From a checkpoint of a small transformer trained on Wikipedia.
Size: 12 layers, 2 heads of 128 (1 for keys and values), MLP 1024 SwiGLU, 18.5M parameters.
Architecture: RMSNorm before each block, rotary positions, biases on query, key and value, tied embeddings.
Training: a variant of Adam for these matrices, 900M tokens.
MLP neurons of a small language model. Each row is named by its layer, matrix (gate and up: input weights; down: output weights) and neuron, and shows model dimensions 96-191. Each number is 200 + 40 x the weight over its row's rms, rounded and kept within 0 to 999. A neuron's up and down rows have the sign that makes its largest values positive.
After each neuron's rows, "fires on" lists the tokens most often at its 100 highest values on Wikipedia text that the model never trained on. A number after a token or word is its count.

L6.gate740,160,240,210,218,190,165,117,146,178,252,190,169,178,94,180,228,215,159,200,190,202,228,206,173,133,205,186,266,276,263,151,234,127,175,166,158,185,163,184,208,177,116,288,241,256,178,166,162,211,155,244,190,198,203,124,206,276,205,258,248,123,185,214,114,247,204,213,210,204,265,175,193,257,157,231,229,166,125,130,263,146,157,231,228,152,236,192,195,211,113,283,123,275,167,211,187
L6.up740,316,155,235,276,243,128,221,216,135,234,155,197,184,258,232,75,237,177,240,157,197,141,187,179,185,223,247,189,194,134,243,147,217,238,144,210,276,155,181,189,270,134,222,131,210,190,213,181,266,250,226,250,178,225,154,210,195,183,120,176,226,199,211,239,175,190,243,231,211,281,190,170,196,181,239,243,177,177,180,202,160,171,209,284,187,244,209,168,168,180,176,157,172,230,259,279
L6.down740,198,154,167,227,144,155,172,182,198,219,170,141,201,257,216,190,244,216,171,176,160,240,152,203,170,162,252,165,206,198,203,197,135,227,248,228,198,236,197,168,238,276,206,189,192,267,194,231,180,224,177,159,159,185,156,168,133,143,261,229,183,242,250,198,94,217,209,196,202,219,238,204,205,227,241,206,204,156,163,201,157,226,226,237,194,212,261,157,173,194,214,174,264,270,157,218
fires on: "ir" 40, "ri" 15, "im" 9, "di" 8, "i" 7, "h" 6

L4.gate308,188,196,214,216,247,208,250,200,193,265,224,174,170,260,156,332,239,198,250,186,219,211,249,131,160,128,184,216,86,269,220,202,199,133,265,211,175,268,163,197,117,175,208,204,218,164,159,143,176,160,199,219,217,221,203,243,172,227,198,231,202,204,211,138,227,240,167,208,198,162,259,205,163,176,201,273,236,211,182,305,140,184,182,246,210,146,223,196,154,147,250,205,248,193,241,231
L4.up308,281,301,153,159,266,184,133,272,182,262,186,240,174,206,200,148,210,150,229,234,111,182,230,194,211,220,193,122,280,199,218,278,237,190,205,197,188,144,243,93,214,212,190,206,226,137,209,218,211,143,221,175,238,220,208,187,210,191,201,278,194,213,167,262,194,176,163,239,142,141,170,184,186,157,218,192,249,224,151,271,142,241,144,163,207,167,206,224,168,140,247,209,184,216,181,219
L4.down308,161,169,152,299,225,187,240,235,174,200,190,167,137,226,209,223,151,218,223,203,155,262,186,191,128,189,187,170,223,231,223,233,204,181,169,238,149,193,204,210,223,195,218,214,223,178,252,122,156,249,207,213,220,234,221,196,194,261,154,212,184,204,161,194,225,237,198,170,156,206,247,151,132,208,210,138,220,198,153,238,220,252,185,188,262,127,217,174,202,150,237,162,181,211,215,248
fires on: "a" 72, "le" 17, "i" 7

L9.gate37,160,192,206,225,232,124,206,183,158,193,225,189,248,240,146,181,128,122,199,183,92,276,166,214,172,271,209,252,174,153,236,198,186,241,170,200,158,200,198,223,234,153,229,166,267,238,161,166,180,110,161,166,282,224,165,155,156,135,195,152,233,217,219,225,181,200,260,241,218,219,267,221,116,254,235,234,195,252,162,125,228,259,223,276,98,251,261,147,263,259,205,228,219,160,193,174
L9.up37,212,168,203,174,278,170,223,152,142,244,182,148,246,196,175,270,151,240,190,217,185,245,189,162,163,199,208,133,247,198,230,189,234,254,189,243,187,231,168,229,228,200,163,216,135,216,174,177,235,197,184,222,203,234,167,155,195,208,197,200,200,220,167,186,188,288,127,202,124,213,217,78,232,168,123,197,153,221,188,192,96,259,195,216,232,268,261,240,244,262,176,215,163,249,186,233
L9.down37,193,194,180,196,129,165,119,171,211,110,187,186,269,222,238,218,180,229,173,185,269,272,209,141,215,187,179,158,206,206,217,184,203,197,161,115,137,157,165,156,232,275,187,200,245,157,205,268,323,217,230,221,176,203,202,192,175,221,171,148,127,177,148,164,193,221,144,144,160,207,189,184,191,203,188,214,218,231,139,185,223,224,170,112,166,201,267,225,164,237,144,188,136,236,212,241
fires on: " K" 14, "ab" 10, "k" 7, "ur" 7, "view" 6, "ed" 6

L4.gate874,233,166,277,101,183,169,251,193,127,201,130,210,115,257,172,208,176,179,259,235,220,173,155,233,165,132,208,206,254,243,243,173,148,245,222,253,197,203,144,265,234,150,223,163,197,185,305,267,206,208,182,119,142,144,206,224,236,164,220,171,164,177,206,193,226,245,228,179,224,208,197,156,228,191,172,190,164,187,197,226,238,204,218,219,218,196,230,199,250,166,140,193,200,195,155,192
L4.up874,204,172,154,199,237,227,182,225,146,190,168,272,172,148,179,243,267,247,208,247,161,181,211,145,130,229,221,258,237,182,184,156,212,263,184,237,232,176,192,193,175,217,138,232,182,160,231,227,249,185,261,182,162,136,219,174,147,143,196,194,196,237,196,202,258,215,163,133,171,264,158,209,195,220,222,252,209,240,174,130,263,182,149,182,262,177,192,202,198,157,133,252,169,204,250,199
L4.down874,218,267,147,263,290,250,187,200,210,203,170,253,232,258,176,188,231,205,146,221,215,229,185,317,151,125,211,165,149,202,190,136,207,171,208,181,141,264,282,238,265,222,161,183,276,192,138,218,162,153,202,182,207,168,201,167,231,205,204,172,199,184,169,268,103,192,122,143,106,266,192,218,230,224,187,191,222,161,259,229,132,192,165,208,121,183,179,263,179,283,183,184,251,193,210,211
fires on: " some" 22, "y" 17, " other" 13, " on" 10, " about" 4, " known" 4

L8.gate848,199,160,202,269,142,212,242,165,218,228,289,240,246,172,150,217,154,256,178,202,192,211,196,172,167,179,197,173,239,181,205,192,225,205,186,246,186,184,243,291,182,278,157,181,227,189,197,162,210,182,229,202,157,204,232,220,197,188,140,251,214,189,170,259,240,165,181,194,228,253,252,146,272,269,290,233,260,195,248,181,206,208,213,191,184,167,188,172,148,192,214,170,189,181,175,163
L8.up848,264,246,190,240,208,149,218,195,197,147,189,273,156,145,225,245,248,171,178,252,159,152,227,208,221,240,175,224,169,199,196,136,191,172,253,226,200,207,185,347,262,254,234,168,157,212,179,250,232,184,190,175,233,237,179,120,138,204,271,235,165,192,246,238,132,224,253,216,227,170,190,222,192,176,198,215,203,135,147,112,222,192,139,180,195,201,273,217,195,245,205,215,252,159,206,169
L8.down848,200,212,194,207,197,170,317,240,266,199,203,206,167,219,162,228,227,217,270,201,278,241,193,228,215,265,226,172,257,196,177,252,179,208,238,206,215,224,198,206,146,201,246,218,218,180,189,203,193,128,231,217,204,210,212,186,191,124,154,172,172,200,161,152,249,190,185,260,153,221,260,108,211,252,232,209,235,172,239,182,200,284,149,208,205,113,184,224,205,157,244,158,147,253,233,224
fires on: "n" 47, "\n" 11, " C" 7, "on" 5, "," 4, " b" 4

L7.gate938,212,239,154,145,248,272,122,143,242,226,215,233,185,220,217,219,206,190,210,202,233,174,155,221,266,231,192,170,170,173,177,196,205,149,239,259,231,273,160,175,179,147,161,213,149,191,167,219,267,307,225,167,165,198,252,235,174,224,178,191,157,264,291,216,218,120,228,242,226,214,248,195,231,233,234,150,214,145,201,204,216,213,175,267,160,218,118,209,276,211,175,201,166,181,148,128
L7.up938,175,193,194,205,204,259,148,270,194,175,187,151,302,215,253,258,195,261,268,194,253,182,214,207,176,150,133,288,206,274,234,192,163,208,248,218,227,281,179,198,222,153,194,144,172,169,223,238,230,230,243,177,110,233,268,184,142,164,249,198,238,130,205,174,239,224,219,139,166,162,187,152,170,203,167,257,148,159,250,220,226,176,117,193,213,211,160,171,191,208,214,253,216,179,208,207
L7.down938,221,220,226,152,177,213,194,217,254,193,241,232,150,118,157,244,158,248,212,221,157,167,64,157,181,231,185,197,204,240,142,186,161,167,236,226,167,185,302,191,93,209,227,168,218,223,252,206,249,97,216,153,226,182,186,192,271,229,237,208,254,235,161,221,154,234,119,206,166,188,255,213,151,229,255,183,208,196,240,265,246,223,164,210,285,191,147,217,155,175,239,175,174,201,172,201
fires on: " P" 48, "s" 12, " p" 9, "op" 4

L4.gate873,179,214,228,159,256,185,192,317,116,235,316,249,262,218,207,240,145,232,222,212,214,185,226,193,214,208,171,196,244,261,191,175,239,163,175,131,237,121,119,180,186,254,199,200,219,223,215,151,179,198,173,239,195,236,123,196,247,213,188,207,185,151,194,211,186,178,139,184,182,295,313,254,177,269,199,150,147,268,285,157,212,169,235,214,174,188,240,221,168,219,240,298,219,186,154,121
L4.up873,187,272,192,172,220,236,194,211,229,134,208,153,213,278,232,219,276,171,169,143,211,160,264,166,207,208,207,219,122,134,226,171,157,162,251,154,177,116,234,200,194,147,209,210,185,232,185,245,160,202,158,256,192,208,134,108,183,234,130,213,254,229,176,169,202,174,230,168,205,204,186,256,142,191,175,210,243,194,238,139,222,212,200,252,289,186,233,158,206,224,222,189,232,249,176,168
L4.down873,184,219,199,205,233,211,117,177,247,220,234,220,288,209,228,244,180,189,238,191,170,185,165,209,245,200,206,247,253,242,259,200,200,287,236,233,260,193,126,156,208,204,246,193,216,274,156,159,205,216,223,181,220,187,185,178,257,213,137,211,171,205,247,234,189,171,178,233,188,260,229,166,148,176,211,253,175,212,264,263,235,261,243,227,148,185,182,163,177,249,158,247,178,209,127,164
fires on: "mp" 29, "ic" 28, "ric" 11, "ri" 6, "us" 4, " However" 4

L4.gate979,188,210,222,200,192,256,206,244,182,217,208,99,178,152,184,131,190,195,205,135,175,224,225,167,166,196,147,258,221,176,255,176,249,231,244,226,232,242,240,168,169,126,226,169,196,273,285,200,178,156,192,207,211,228,194,153,213,184,102,182,226,198,208,214,252,233,151,257,244,159,136,213,143,162,250,246,243,177,234,236,178,274,157,223,159,219,199,157,245,161,92,198,211,218,174,220
L4.up979,141,180,156,248,183,206,210,206,234,218,263,202,158,251,147,174,153,181,201,237,245,271,149,225,258,227,180,191,183,177,223,195,170,195,199,187,244,208,152,170,212,263,233,215,133,294,176,227,223,211,238,159,216,298,236,218,149,214,221,176,286,229,195,223,179,164,185,143,208,202,155,211,171,128,164,264,230,257,197,179,208,125,201,176,198,239,244,187,210,200,168,242,196,226,190,184
L4.down979,180,205,207,225,154,179,255,225,246,203,155,199,164,196,175,210,247,192,201,148,169,192,231,265,157,176,236,224,199,168,199,171,248,227,221,182,195,172,202,278,221,171,200,199,159,233,235,234,246,237,160,200,235,210,250,239,166,167,214,227,206,293,198,271,175,187,200,168,226,183,234,196,193,130,243,256,260,196,220,222,201,190,222,196,160,202,107,211,163,209,183,208,227,194,204,143
fires on: "U" 16, " U" 16, "000" 12, "l" 11, "n" 11, "0,000" 7

L6.gate201,189,273,175,221,196,256,137,113,181,251,216,165,177,214,204,258,232,294,227,174,199,175,196,270,222,160,130,167,217,248,208,158,211,205,203,194,183,178,151,220,195,224,287,247,157,226,210,213,145,254,225,137,135,223,216,173,128,185,217,180,216,186,224,263,213,174,200,222,185,204,204,187,189,205,288,128,248,231,144,254,120,208,148,195,168,262,293,258,222,160,160,185,195,169,158,236
L6.up201,201,205,250,247,148,253,167,202,199,210,187,203,204,184,154,297,201,229,251,193,181,191,171,218,213,230,169,274,161,209,154,221,213,186,229,162,200,289,186,214,268,194,208,234,155,223,215,211,123,199,217,217,182,193,193,199,206,242,143,268,229,203,163,221,274,232,153,194,178,164,204,174,144,158,234,223,181,226,251,156,161,220,161,214,230,204,213,253,205,152,237,222,188,136,196,179
L6.down201,212,241,223,212,166,139,263,255,212,204,202,150,208,186,137,244,173,176,207,219,192,242,228,211,234,186,196,248,210,139,202,146,225,198,264,275,226,238,169,191,207,217,88,221,221,236,150,187,178,201,229,263,163,151,190,254,269,225,232,213,230,170,195,186,221,229,170,214,197,196,216,232,135,218,209,180,173,229,212,178,211,222,165,227,170,163,148,208,180,215,243,157,181,169,207,170
fires on: " mo" 54, " Mo" 30, " number" 4

L7.gate315,158,185,222,236,203,224,212,159,180,194,141,200,256,298,229,258,143,315,144,224,181,198,244,180,194,132,234,204,156,280,142,197,219,177,238,205,173,215,171,170,182,141,152,254,161,195,232,239,192,230,169,180,209,168,209,212,207,168,289,142,187,189,151,180,138,135,239,249,169,229,196,245,206,155,134,123,186,175,215,244,195,171,176,229,175,147,230,194,185,194,199,184,199,171,178,192
L7.up315,185,246,247,232,155,246,232,189,239,160,216,202,222,231,184,232,154,258,289,256,177,138,144,154,242,206,114,272,197,198,159,196,230,186,282,137,158,240,184,183,227,236,199,191,178,221,174,176,246,205,208,183,190,160,207,217,199,185,238,144,261,178,90,127,195,239,187,172,233,219,236,219,228,173,198,127,149,199,173,119,187,129,211,177,146,259,165,132,179,259,179,248,174,175,153,215
L7.down315,273,211,217,196,150,223,287,191,181,188,204,189,268,213,218,247,205,251,136,228,156,259,232,208,152,208,139,241,235,143,225,120,129,148,269,164,209,180,215,208,199,194,165,167,133,230,122,192,207,148,244,238,232,176,234,196,195,254,240,205,217,143,152,163,209,174,151,221,165,139,181,118,222,213,200,194,188,154,229,246,224,197,260,209,151,170,180,201,133,279,259,125,227,126,252,211
fires on: " Mo" 40, " Me" 17, "ec" 10, " |" 7, "me" 4

L7.gate912,268,198,149,139,138,187,236,165,211,157,175,176,181,199,228,134,147,217,192,211,264,283,186,189,224,188,171,191,153,233,104,158,223,158,229,188,185,196,199,175,127,186,214,205,216,229,185,211,264,194,206,213,193,261,225,247,211,149,223,155,211,228,190,217,221,139,209,252,160,221,201,211,178,238,242,168,206,216,287,265,262,188,185,240,216,215,195,168,178,210,187,217,211,257,262,134
L7.up912,271,189,184,238,209,154,176,225,243,215,222,214,237,120,277,229,186,217,107,236,177,181,227,198,199,278,217,224,165,210,271,154,209,265,170,184,217,215,176,252,229,177,128,224,198,225,251,195,213,161,206,192,189,220,257,186,150,248,253,158,207,143,184,232,234,209,122,149,181,121,191,184,225,136,163,255,194,216,208,214,223,199,156,172,156,203,213,252,242,187,259,118,255,203,146,170
L7.down912,210,291,233,248,186,176,169,267,161,160,209,163,183,185,229,220,195,146,214,128,266,195,290,203,159,231,143,161,283,124,136,210,210,229,168,247,181,185,221,243,175,178,251,135,195,246,150,261,161,205,193,200,162,203,206,188,209,196,149,203,199,143,238,220,176,181,185,165,212,225,186,158,177,224,293,210,238,205,167,204,209,213,200,166,185,177,194,257,244,273,257,162,182,278,218,174
fires on: "S" 11, "t" 10, "at" 9, "History" 9, "on" 6, "n" 6

L8.gate648,230,212,209,215,199,114,214,233,214,157,186,142,218,231,139,186,182,283,199,191,153,194,188,170,185,205,159,159,187,221,230,271,264,171,233,164,182,201,210,166,270,183,187,237,255,213,147,223,234,236,172,212,215,187,183,219,172,211,169,136,164,204,215,178,182,213,189,227,177,250,175,178,196,235,192,174,219,212,216,121,178,175,166,207,259,222,240,204,241,159,181,166,177,208,183,166
L8.up648,256,182,205,231,122,212,171,214,168,144,197,170,153,206,183,158,121,214,210,145,183,213,168,162,172,196,189,270,248,204,222,183,189,235,237,195,194,204,204,321,248,140,202,177,188,215,179,300,182,218,184,172,179,148,164,129,272,213,218,168,182,223,195,216,241,169,143,274,178,249,216,212,152,180,267,157,191,267,188,221,232,198,191,199,224,181,188,203,245,174,174,284,166,250,259,235
L8.down648,195,167,131,157,257,161,165,159,228,218,194,181,206,208,256,205,202,213,251,177,210,254,245,211,218,224,175,224,235,214,162,175,157,221,189,194,132,158,179,135,251,157,168,240,195,233,152,197,208,100,184,143,168,119,238,251,267,153,127,150,206,204,268,185,255,169,166,232,140,278,192,269,231,256,270,258,236,133,196,251,211,222,194,216,125,212,217,136,201,186,172,208,208,187,145,246
fires on: "s" 22, "k" 8, "er" 8, " Gold" 7, "or" 5, "th" 4

L4.gate355,138,190,215,116,244,175,226,246,258,131,204,199,222,229,200,198,234,243,265,200,153,167,185,279,259,189,216,215,177,206,189,218,245,190,189,205,239,200,248,156,174,181,229,226,146,226,241,265,80,178,189,164,200,254,211,191,290,176,242,221,231,113,107,189,149,251,268,190,195,217,115,239,137,220,244,198,199,240,187,261,146,270,233,254,244,132,231,163,222,195,193,255,170,176,172,177
L4.up355,189,195,169,199,216,168,184,214,195,211,245,172,209,204,181,224,240,137,310,197,243,219,161,150,211,271,182,307,155,165,163,146,182,231,153,116,194,176,244,166,274,299,150,192,164,237,141,199,187,238,207,231,210,239,204,197,203,211,181,157,249,194,168,186,186,217,186,195,242,155,264,178,241,204,149,173,157,192,261,271,175,199,191,245,198,182,220,241,211,107,300,211,209,184,234,248
L4.down355,247,201,204,330,161,204,212,255,260,174,177,167,192,246,169,195,194,223,255,277,206,154,256,218,234,147,201,190,159,166,194,292,241,186,243,215,230,231,148,210,230,210,220,208,219,236,180,183,217,145,220,171,221,272,219,255,208,168,210,218,242,205,120,108,219,176,228,165,200,197,220,240,248,181,210,193,170,199,159,163,185,143,256,248,189,190,193,213,228,172,224,217,187,203,230,142
fires on: "ly" 23, "der" 16, "now" 12, "ist" 7, "ce" 6

L4.gate420,183,266,212,182,222,266,218,161,141,264,95,208,117,267,168,170,150,256,287,217,237,173,172,303,207,283,171,178,222,261,154,188,199,230,144,234,243,167,222,272,200,226,156,216,227,140,215,175,130,183,128,170,200,255,219,161,234,141,134,186,230,194,240,201,137,258,177,240,159,206,250,267,232,173,253,122,209,189,179,235,247,260,169,223,203,231,244,227,249,231,211,200,160,148,165,174
L4.up420,278,241,115,219,153,178,140,104,246,228,231,312,155,187,193,218,218,160,266,176,231,220,181,215,220,141,169,220,231,292,105,261,167,182,166,161,185,195,137,186,152,198,232,254,141,206,163,211,298,230,232,134,166,156,228,151,181,239,193,172,146,153,258,146,238,186,157,132,191,223,252,203,192,263,202,261,227,183,191,169,243,230,165,215,191,229,247,264,195,169,182,160,248,201,175,203
L4.down420,252,229,202,204,241,201,239,102,143,265,105,269,125,227,199,216,232,281,268,249,262,222,205,215,191,194,250,169,158,190,200,228,172,194,193,174,174,211,229,294,188,238,186,192,226,219,237,111,189,170,165,214,210,211,230,90,226,147,229,208,202,131,273,213,165,171,170,182,199,210,267,180,253,252,242,174,241,179,161,234,241,232,213,266,164,188,243,174,174,226,158,157,173,150,178,225
fires on: " some" 26, " most" 16, "ome" 10, "y" 9, " every" 8

L6.gate452,190,208,223,233,146,262,196,197,175,289,164,148,270,162,214,205,216,204,203,178,237,175,213,246,210,240,217,213,191,172,195,196,146,221,227,183,173,172,213,151,103,190,239,201,130,246,201,231,176,141,233,118,135,209,183,109,234,156,214,222,238,162,257,159,215,177,225,210,223,200,214,218,118,145,233,180,171,254,202,198,262,202,206,201,157,213,150,219,178,177,279,214,176,163,238,227
L6.up452,174,185,220,282,192,194,216,268,205,182,214,199,141,161,191,157,216,163,244,92,156,227,205,192,248,154,198,139,230,138,253,168,185,252,208,204,244,217,252,174,257,252,167,229,182,214,203,221,172,214,168,211,128,224,221,217,189,287,180,245,144,245,215,247,153,221,222,216,256,241,195,232,181,199,116,213,264,143,228,249,130,138,169,155,230,214,249,231,116,243,210,163,162,136,204,157
L6.down452,214,237,179,256,187,170,213,195,229,239,173,208,141,121,203,269,290,163,185,189,207,196,227,216,197,241,220,168,230,183,191,224,254,280,188,224,217,180,228,200,185,289,160,173,219,193,208,162,198,183,118,158,174,162,192,156,239,286,185,246,129,291,228,199,228,194,213,185,181,262,189,215,181,264,136,156,216,179,182,197,173,293,164,186,235,221,223,281,218,234,214,251,246,156,161,112
fires on: "th" 26, "l" 11, "er" 9, "h" 8, "ter" 8

L4.gate669,221,267,165,202,182,219,244,167,111,265,198,130,199,245,200,178,222,289,208,228,141,257,213,265,180,187,169,159,194,193,225,163,186,195,212,170,237,276,191,249,166,187,192,221,192,259,187,203,148,183,208,173,217,250,197,178,264,182,196,186,236,202,196,183,199,165,230,174,277,193,259,185,257,145,155,135,256,185,228,142,188,304,169,207,169,143,203,177,265,145,183,207,239,189,231,173
L4.up669,162,244,189,179,193,210,231,193,136,199,242,208,243,209,205,194,210,225,306,222,217,213,225,218,167,222,247,230,162,181,193,237,182,181,244,216,205,161,141,226,223,150,107,169,194,227,211,193,210,212,194,215,219,236,148,165,114,213,215,205,228,128,255,210,214,190,181,246,170,248,127,212,206,216,208,269,237,195,196,262,240,234,206,95,228,237,173,185,170,164,189,213,129,192,159,215
L4.down669,159,276,223,323,164,216,281,148,215,194,230,201,151,211,292,284,159,273,242,231,125,182,212,188,184,193,206,199,186,296,197,166,198,175,194,243,222,195,210,223,176,216,169,187,190,264,131,235,239,222,178,178,186,198,124,257,143,194,203,228,199,191,265,274,133,202,216,225,186,231,152,217,131,154,237,188,305,165,220,231,198,230,205,179,226,223,143,160,200,193,111,195,238,193,228,167
fires on: "fe" 52, "l" 16, "e" 15, "y" 5, "n" 4

L9.gate519,263,157,177,229,204,246,259,160,160,226,164,196,213,261,202,177,212,236,206,227,232,224,237,195,154,195,183,221,253,230,202,253,232,168,250,216,219,276,169,230,188,222,235,214,215,195,136,241,185,171,185,125,164,244,213,129,149,193,258,198,221,143,207,107,162,171,292,172,237,257,162,195,196,228,215,198,162,187,164,206,236,175,197,249,134,201,154,231,227,208,188,214,227,227,112,195
L9.up519,253,289,284,196,167,254,190,141,196,230,223,157,242,220,218,178,170,277,122,184,170,157,224,222,220,243,194,218,222,190,284,136,175,91,170,174,189,206,198,133,190,241,182,166,197,204,229,251,201,215,248,231,208,186,184,161,222,273,175,256,224,145,261,176,208,174,188,163,240,107,240,157,167,117,180,225,157,254,205,153,242,217,183,151,218,239,217,210,192,215,245,191,239,178,201,244
L9.down519,196,190,158,265,163,248,242,233,215,157,196,248,198,234,248,216,192,218,211,215,231,191,233,197,163,203,116,254,262,152,167,231,235,195,199,182,208,194,218,154,250,181,278,282,268,276,149,149,221,225,215,170,213,277,168,209,279,222,224,156,164,182,202,220,134,200,188,119,183,257,234,160,225,163,119,203,200,255,159,161,199,189,243,187,175,215,168,240,259,192,277,203,162,186,326,179
fires on: "t" 19, "it" 12, "la" 10, "n" 7, "re" 4

L4.gate426,231,140,204,221,188,206,190,218,274,160,212,218,169,189,268,180,200,208,234,109,157,150,265,222,180,214,196,206,238,121,257,107,244,182,203,241,182,159,160,196,141,240,181,208,220,193,187,225,269,169,191,189,221,200,183,154,202,219,194,197,210,246,264,199,174,179,231,186,201,178,272,165,219,174,233,173,238,214,255,177,222,193,203,188,183,120,154,187,243,247,210,160,194,134,231,264
L4.up426,208,92,178,309,187,243,248,218,184,143,211,220,170,126,137,238,280,145,230,189,191,244,183,225,186,166,231,196,268,154,168,194,218,269,226,140,183,249,175,97,235,169,232,293,172,271,250,213,96,284,90,273,180,270,209,205,203,182,190,220,281,234,219,212,220,182,221,278,203,197,254,164,235,188,164,219,186,174,141,219,221,238,168,179,228,217,235,170,153,241,193,167,205,222,191,167
L4.down426,142,207,215,198,183,204,255,222,167,174,222,220,240,302,193,198,232,196,201,244,224,297,210,246,165,221,306,252,182,131,190,143,203,167,247,170,194,218,235,151,257,205,219,177,210,175,169,245,214,227,137,175,154,186,151,179,267,181,186,186,157,175,206,226,202,247,228,193,189,197,185,130,202,197,175,216,171,243,209,192,234,327,187,181,177,222,176,180,194,206,194,194,222,140,206,197
fires on: "el" 22, "h" 22, "n" 8, "l" 7, "v" 7

L7.gate431,186,174,208,229,180,149,191,148,240,243,184,134,193,271,248,150,138,207,228,197,167,178,186,150,164,221,190,179,225,176,137,188,113,220,220,202,190,187,139,184,223,191,244,169,225,211,175,212,205,221,130,212,249,209,214,232,191,209,134,156,245,121,262,131,217,193,107,216,265,216,237,234,215,229,142,175,211,225,211,163,234,172,205,215,214,227,263,227,220,233,233,266,226,189,185,174
L7.up431,276,181,153,227,188,150,204,191,188,196,109,178,181,216,240,220,197,283,233,153,243,134,162,185,191,200,186,229,175,221,99,100,256,221,198,132,228,135,192,214,172,179,194,264,146,176,250,150,232,144,141,195,274,184,214,168,236,212,222,159,178,205,182,217,217,135,213,280,258,217,294,191,167,133,190,146,237,210,213,185,288,193,189,208,257,168,151,118,208,158,159,318,207,252,214,218
L7.down431,191,169,161,132,221,227,190,167,194,239,253,191,189,251,242,188,191,210,208,267,202,171,236,268,205,200,187,221,136,218,254,198,166,210,215,287,160,250,264,203,174,295,182,182,237,226,131,133,224,236,244,200,208,144,178,191,227,150,192,156,226,192,183,206,193,243,140,156,195,207,175,266,248,223,188,201,182,233,135,219,129,143,210,145,170,234,203,263,188,226,226,176,200,215,280,102
fires on: "ver" 26, " Bel" 14, " Nor" 13, "s" 11, " Port" 8, "or" 7

L6.gate324,171,199,273,211,181,236,207,228,216,103,249,187,192,234,160,142,151,240,175,201,187,186,248,196,182,259,185,260,312,209,173,226,148,170,151,127,240,181,250,144,220,144,267,286,221,151,238,170,228,206,172,124,172,215,130,273,256,194,220,218,199,267,178,215,245,226,260,265,257,182,210,181,162,154,217,163,249,187,174,197,151,203,214,187,198,239,150,245,256,218,277,129,206,139,229,228
L6.up324,282,215,206,279,262,182,189,130,147,127,205,246,195,296,205,150,250,213,183,194,174,269,251,193,177,227,151,174,250,203,206,153,261,235,190,150,256,218,274,254,240,202,235,161,149,237,260,163,238,163,175,227,49,215,287,118,212,182,218,101,134,148,185,208,267,238,194,223,181,252,195,202,192,177,182,209,216,216,213,244,154,231,265,181,195,220,184,235,228,155,181,175,173,206,268,151
L6.down324,221,220,256,240,276,271,171,209,148,189,151,232,256,231,226,131,185,161,154,228,188,232,191,206,196,235,151,227,147,157,224,140,231,240,206,188,170,209,170,253,174,178,187,186,240,223,205,212,220,195,120,222,179,227,186,130,152,167,220,178,231,210,164,219,211,194,202,226,237,209,223,209,206,228,181,232,187,188,178,232,211,237,164,243,210,185,230,230,189,216,272,186,183,188,140,145
fires on: " Ga" 21, " wh" 20, "i" 12

L4.gate397,157,189,189,250,193,196,190,220,202,194,250,160,214,189,201,204,201,211,169,132,141,153,281,236,193,184,157,206,206,185,260,206,217,154,214,147,134,147,133,253,175,189,168,278,145,211,165,210,232,157,192,177,204,203,159,177,202,212,210,274,216,191,174,242,246,263,183,194,151,222,228,186,225,200,158,224,272,192,206,234,146,128,222,135,232,200,209,127,197,168,243,174,183,78,169,150
L4.up397,211,235,221,243,279,236,132,162,202,241,179,261,184,214,245,185,204,137,245,217,191,293,223,189,229,117,207,129,170,304,210,237,130,185,228,188,219,159,137,242,207,233,131,204,231,158,224,135,180,307,186,206,226,190,247,193,253,179,160,210,179,76,144,238,128,200,128,243,152,163,194,207,169,193,205,185,226,210,208,233,174,216,157,176,254,251,242,183,220,188,144,187,205,190,270,228
L4.down397,232,177,244,224,223,184,263,136,201,142,257,191,130,169,202,248,187,109,236,233,164,205,199,167,190,189,230,213,204,202,181,192,171,226,196,232,224,231,193,168,236,173,248,219,167,230,201,124,197,150,234,168,212,260,214,201,122,231,120,226,261,192,93,211,211,187,290,83,208,251,121,171,275,186,243,188,129,161,198,224,181,248,99,171,201,175,233,210,207,218,170,154,172,287,174,234
fires on: "a" 36, "i" 10, " &" 8, "ite" 4

L6.gate36,206,196,146,241,164,196,247,225,202,265,235,212,236,231,145,295,191,301,170,292,220,164,222,189,220,230,156,251,188,257,201,256,191,255,198,216,156,191,181,194,222,158,181,230,159,239,196,209,206,136,231,162,221,269,248,206,198,175,220,203,173,126,150,141,198,180,153,223,182,200,143,187,195,199,184,247,264,218,207,189,226,215,177,196,156,113,227,139,202,179,218,312,181,258,215,263
L6.up36,206,244,226,199,211,177,166,209,234,224,216,194,168,189,158,201,275,208,190,207,153,196,276,217,207,194,195,207,272,241,184,181,227,252,171,229,173,179,184,147,275,199,194,229,286,202,202,194,238,227,218,194,256,173,270,146,167,196,187,160,140,249,186,179,174,146,190,195,254,203,200,271,235,152,197,195,194,180,196,252,105,222,149,224,181,261,264,120,181,230,161,190,221,246,171,138
L6.down36,260,269,205,167,169,181,175,257,172,235,173,181,210,205,265,268,157,206,213,290,232,114,206,208,207,251,191,231,203,250,226,181,183,184,240,183,173,256,139,196,224,262,217,229,152,252,190,120,192,229,236,160,109,308,241,235,200,177,210,151,270,200,226,175,258,144,190,252,174,243,182,172,140,167,165,172,146,152,184,241,210,211,237,196,134,156,170,200,188,249,172,212,125,156,138,246
fires on: "é" 16, "ma" 12, "on" 9, "cle" 7, "me" 6, "le" 5